Part of a small language model's weights: 11 layers, biases.
MLP neurons of a small language model. Each row is named by its layer, matrix (up: input weights) and neuron, and shows model dimensions 48-111. Each number is 50 + 15 x the weight over its row's rms, rounded and kept within 0 to 99.
Before each neuron's rows, "fires after" lists the tokens most often just before its 100 highest values on Wikipedia text that the model never trained on.

fires after: "  "
L2.up280:37 22 20 55 41 31 51 47 61 54 34 63 33 71 41 66 65 26 85 25 33 46 68 59 49 60 71 57 52 53 75 42 58 37 60 32 44 77 49 69 51 55 51 58 50 41 45 48 56 54 59 64 39 55 67 75 42 39 37 71 63 36 59 17

fires after: " \"", "=", "\n\n", " (", "-", "\n"
L4.up56:74 28 51 63 63 57 41 53 53 60 20 31 26 57 54 51 64 29 62 41 57 56 48 57 44 44 66 76 68 68 65 50 59 44 49 63 48 87 50 66 45 53 30 66 49 56 58 61 46 55 56 74 57 64 37 66 32 45 48 37 44 24 49 17

fires after: "\n"
L4.up416:32 56 42 66 76 59 56 51 51 43 55 56 64 31 51 66 34 76 35 38 14 40 47 38 37 60 66 49 64 48 21 28 53 38 55 30 12 49 57 55 41 41 51 55 70 50 55 49 42 40 36 30 38 43 70 43 14 30 46 34 67 59 65 63

fires after: "-", "\n", " the", " to"
L6.up432:53 12 41 87 40 39 35 33 55 65 27 57 35 51 21 59 60 39 59 50 31 50 57 51 36 46 66 55 82 48 41 55 54 60 61 48 35 71 54 57 38 37 33 60 55 51 57 50 66 30 79 70 52 66 66 67 61 42 48 35 43 34 29 31

fires after: "-", "\n", "ien"
L6.up379:28 61 64 64 44 55 68 37 62 79 52 46 48 55 61 73 77 64 49 43 33 49 68 55 53 57 57 36 86 53 32 40 34 27 32 59 37 75 58 74 24 41 72 70 48 55 39 55 34 34 59 32 47 46 57 38 56 43 52 56 68 31 57 56

fires after: ".", " |", "|"
L4.up357:53 51 11 44 32 40 33 44 57 48 40 34 45 41 36 24 60 59 61 40 45 62 50 63 70 29 64 76 40 57 58 58 56 53 29 33 44 74 39 40 57 50 70 56 47 60 86 52 45 37 71 64 46 72 38 48 54 17 34 64 93 37 63 52

fires after: "|", " |", " •", ":", " Time"
L2.up52:48 64 47 61 48 50 51 56 72 50 42 52 51 47 30 44 61 59 63 28 40 34 58 35 39 76 52 61 66 61 36 56 56 19 55 35 35 68 51 41 42 26 46 93 70 45 55 41 31 42 48 44 73 33 33 49 55 47 41 23 45 25 55 49

fires after: ".", "′", "\n\n", " (", "\n", "ome"
L6.up335:79 77 29 56 74 53 37 41 57 39 45 83 65 39 40 92 63 49 61 37 34 55 78 54 36 64 60 66 54 60 49 78 44 56 63 32 44 66 33 67 26 31 68 54 57 21 46 33 39 50 57 56 52 37 51 19 37 65 42 70 73 53 38 62

fires after: "\n\n", ".", "\n", "="
L4.up251:55 37 45 49 52 24 30 41 36 50 45 33 70 74 78 59 39 65 36 53 17 54 60 20 46 37 35 50 54 89 74 57 57 31 52 43 60 49 40 46 42 38 66 87 52 56 62 59 52 25 65 30 60 62 43 27 50 36 55 40 37 62 50 38

fires after: "\n", "=", "\n\n", " ("
L5.up412:40 81 46 82 62 54 47 36 47 47 40 76 44 52 64 64 56 67 81 39 42 69 22 29 52 52 36 41 66 40 47 40 43 25 84 29 39 84 49 46 55 14 51 55 67 30 59 42 51 33 76 76 54 41 39 48 17 15 43 61 50 47 39 46

fires after: ":", "-", " (", "born", " |", " –"
L4.up300:54 35 52 40 69 56 57 27 59 53 36 70 38 36 80 47 39 32 53 25 54 59 56 62 69 37 44 45 61 26 64 49 58 63 29 67 31 74 46 66 29 35 53 39 34 61 54 54 49 34 61 47 62 42 43 58 45 43 55 73 48 42 16 68

fires after: "\n", "|"
L4.up278:57 53 38 62 72 51 42 53 59 54 45 54 48 42 36 54 67 73 51 43 17 37 55 58 53 49 61 64 72 55 07 32 50 51 73 15 67 38 56 56 32 51 51 67 66 49 53 51 33 28 63 65 49 72 39 42 26 51 72 27 70 60 64 31

fires after: " |"
L2.up45:54 42 36 45 59 55 27 52 34 49 70 52 50 77 47 56 52 37 66 42 50 87 35 57 66 54 37 74 55 38 70 38 60 46 38 30 39 72 44 41 58 41 50 31 12 32 65 57 46 24 27 43 12 28 52 59 69 29 40 63 67 45 38 51

fires after: "-", " 2", "1", " 1", "–"
L6.up22:32 60 51 60 40 65 59 36 59 71 22 46 48 50 81 52 72 38 37 56 24 52 57 37 36 51 60 60 59 37 44 45 68 46 22 28 35 56 40 59 44 44 64 66 60 58 44 54 14 36 34 30 48 37 38 63 49 36 63 38 54 37 66 28

fires after: " |", "|", "-"
L4.up36:57 44 42 52 24 57 43 62 63 49 52 50 57 71 47 48 54 53 50 33 19 44 43 45 68 54 23 71 86 45 28 34 54 26 31 16 59 88 32 64 33 45 57 72 70 51 44 40 76 27 44 72 35 56 43 67 58 49 49 39 44 41 64 46

fires after: "-", ")", "00"
L4.up439:35 27 64 53 68 61 45 31 66 83 17 59 45 45 55 71 62 45 49 30 49 57 56 62 55 56 65 07 61 49 72 30 87 33 21 53 36 58 44 62 45 21 59 68 44 81 49 56 33 62 42 10 36 38 35 43 61 51 62 49 67 27 43 73

fires after: "\n\n", "=", ":", "-"
L4.up480:63 51 40 63 62 63 31 44 31 59 47 58 18 65 59 44 47 46 43 61 34 60 35 57 20 67 60 72 69 15 80 30 62 42 49 88 33 57 55 19 46 47 62 64 36 62 99 47 68 54 45 49 38 61 36 47 31 34 33 37 64 31 47 54

fires after: "\n", "\n\n", ".", "'"
L5.up40:46 63 54 57 45 41 40 18 46 63 60 58 50 39 58 60 49 46 55 53 33 65 68 62 39 28 53 63 47 73 42 39 54 48 52 58 62 48 53 53 48 17 47 68 77 31 74 55 37 20 90 77 45 64 55 59 25 34 42 50 90 48 52 43

fires after: " of", " the", " in", "=", " to", " that"
L6.up351:77 55 45 49 48 42 34 59 63 41 64 50 58 60 33 57 65 35 64 45 41 50 62 78 35 75 50 38 70 28 24 72 57 34 54 50 29 45 54 58 35 43 52 39 76 66 56 37 65 29 44 53 51 58 22 52 59 47 63 50 47 14 20 46

fires after: "."
L2.up34:54 61 28 56 32 52 47 41 39 41 41 48 68 44 24 51 45 49 51 53 22 53 61 66 64 72 45 56 50 70 40 29 33 50 40 17 44 66 44 28 30 52 59 58 46 59 91 39 65 60 41 59 43 56 58 22 39 20 38 54 72 50 46 40

fires after: " |", ":", "="
L5.up470:41 67 39 63 50 51 48 41 71 34 55 66 51 61 31 58 51 42 66 44 46 48 45 81 66 42 50 71 71 37 62 44 95 35 42 31 37 82 73 57 51 46 53 60 48 56 56 72 74 39 36 34 18 30 51 58 76 16 31 77 60 39 41 42

fires after: " |", ";"
L5.up249:37 46 54 73 47 47 48 55 45 39 49 69 39 66 78 54 57 11 52 25 42 63 75 72 70 65 37 78 69 43 33 59 71 37 37 37 36 82 57 53 61 43 60 38 27 49 66 64 59 23 28 18 39 31 50 60 48 40 40 38 64 36 52 72

fires after: "-", " |", "|", "=", " Pld"
L6.up298:60 52 47 53 43 29 46 47 66 42 59 50 34 67 64 38 95 36 51 31 45 74 67 49 47 45 44 65 82 51 47 52 69 43 54 42 30 57 57 43 23 40 48 46 40 51 81 40 60 20 52 39 30 27 45 26 45 58 59 44 51 46 69 53

fires after: "\n", ")", ";", "E"
L2.up209:29 30 46 58 61 70 41 51 46 49 42 46 65 61 56 73 78 49 41 40 47 57 67 63 40 33 57 53 45 48 34 54 79 38 37 58 15 45 17 38 54 41 70 69 54 76 39 48 47 32 24 28 26 31 86 31 47 77 45 50 50 30 42 57

fires after: ".", " known", " such", ","
L2.up429:47 38 17 52 30 28 26 51 56 44 52 36 37 38 24 46 56 39 66 16 50 55 89 41 45 58 66 46 55 73 30 30 62 39 49 38 50 59 41 20 46 46 47 69 63 50 69 48 66 33 56 87 52 61 53 42 66 35 51 59 53 43 54 40

fires after: ".", "\"", ")"
L5.up380:33 58 36 43 43 24 36 60 57 37 33 51 78 51 42 52 43 71 64 58 33 75 56 54 54 33 59 48 58 49 31 52 44 53 49 35 47 58 54 34 29 62 36 71 51 51 59 53 51 50 65 41 36 69 32 40 49 49 43 76 53 70 18 43

fires after: " St", " Sc", "G", "St", ".", " Ph"
L6.up200:72 46 33 43 36 69 40 20 42 54 56 54 50 99 64 64 80 38 65 51 41 46 51 47 46 50 37 79 58 63 61 58 65 45 77 53 53 33 62 60 48 63 41 50 35 37 60 46 45 56 44 43 31 49 31 31 53 29 48 41 34 37 70 54

fires after: "\n\n", " (", ")", " was", "="
L5.up17:42 41 55 45 66 39 37 66 40 39 36 30 45 62 56 27 55 34 29 75 50 48 53 74 42 58 27 61 56 50 63 60 55 14 64 51 64 72 38 22 24 23 45 99 54 38 78 32 62 44 16 43 60 32 17 55 41 42 62 28 47 53 31 64

fires after: "=", "."
L6.up338:64 46 50 69 71 44 20 27 46 38 39 48 56 56 64 54 53 47 59 55 61 68 36 55 25 61 29 40 32 56 63 50 66 37 54 47 27 52 35 38 55 25 60 32 72 43 53 40 44 50 63 65 43 62 62 41 43 48 47 63 63 56 27 63

fires after: ".", "\n\n", " (", ",", "′", " \""
L6.up156:64 61 18 76 37 64 37 47 28 64 40 47 48 38 69 74 58 21 52 48 63 62 46 60 42 50 68 52 57 54 42 71 67 63 54 53 49 63 48 54 53 39 44 31 59 14 69 52 47 57 49 56 26 51 54 32 35 54 53 50 75 38 41 73

fires after: ".", "\"", ")", "|", " 1995", " |"
L5.up274:40 56 24 47 33 45 49 56 37 31 45 59 60 39 61 58 78 60 32 42 00 37 52 53 41 57 49 39 85 54 45 34 61 46 84 25 46 68 33 54 38 52 33 60 60 69 62 45 61 33 39 43 30 54 38 40 24 49 55 44 59 55 36 24

fires after: " to", ",", " in", " would"
L6.up109:44 43 53 78 58 28 46 39 52 67 53 69 47 48 43 44 37 24 71 32 39 50 43 91 35 47 41 74 72 44 46 54 34 47 55 36 48 57 76 41 47 36 27 42 69 28 77 52 81 24 60 18 47 42 39 59 50 32 56 61 37 52 39 50

fires after: "=", "s"
L2.up26:57 68 61 77 57 53 67 29 58 39 26 50 40 47 42 92 46 45 72 64 36 61 54 54 38 21 53 48 47 81 20 46 60 45 56 37 50 45 33 79 64 48 39 29 63 48 67 46 51 53 63 81 49 76 34 48 38 36 38 76 65 44 15 40

fires after: " |", ","
L4.up67:35 35 47 56 70 38 54 50 61 39 55 43 39 47 49 57 49 17 53 45 42 65 48 84 69 33 61 52 79 25 27 15 52 35 49 20 33 70 44 48 41 26 40 52 42 55 67 53 50 53 46 29 51 54 65 60 50 62 34 68 72 19 45 52

fires after: "-", "  ", "."
L2.up458:63 29 45 54 46 33 57 30 66 66 36 60 49 66 51 32 63 21 76 39 49 39 82 56 43 51 66 57 59 57 84 49 52 46 50 53 55 70 40 59 39 31 26 59 58 58 46 65 48 44 61 71 25 56 40 79 53 46 42 32 57 61 58 56

fires after: ".", "On"
L6.up250:49 57 28 54 61 57 28 36 65 44 41 68 46 60 39 35 53 60 65 62 45 65 53 75 71 32 63 45 64 48 48 52 65 47 59 40 50 58 56 28 28 34 62 47 60 70 68 57 56 48 40 65 56 41 62 60 53 15 41 52 68 29 45 34

fires after: "\n", ","
L5.up458:23 39 30 47 58 38 36 38 64 80 50 35 64 45 27 32 38 41 63 40 50 47 60 59 54 47 67 49 75 73 37 63 45 64 53 31 80 62 54 67 15 21 33 33 72 31 72 45 65 80 41 26 31 80 64 69 42 32 49 67 44 49 51 48

fires after: "-", ":", "|", " |", " –", " •"
L6.up207:28 49 51 47 72 27 41 43 70 57 38 67 65 45 68 53 50 69 54 36 33 74 62 69 61 65 56 54 71 38 43 43 59 33 42 43 27 64 57 29 00 46 73 67 46 62 64 26 49 35 48 48 68 33 45 42 62 66 61 41 31 43 61 63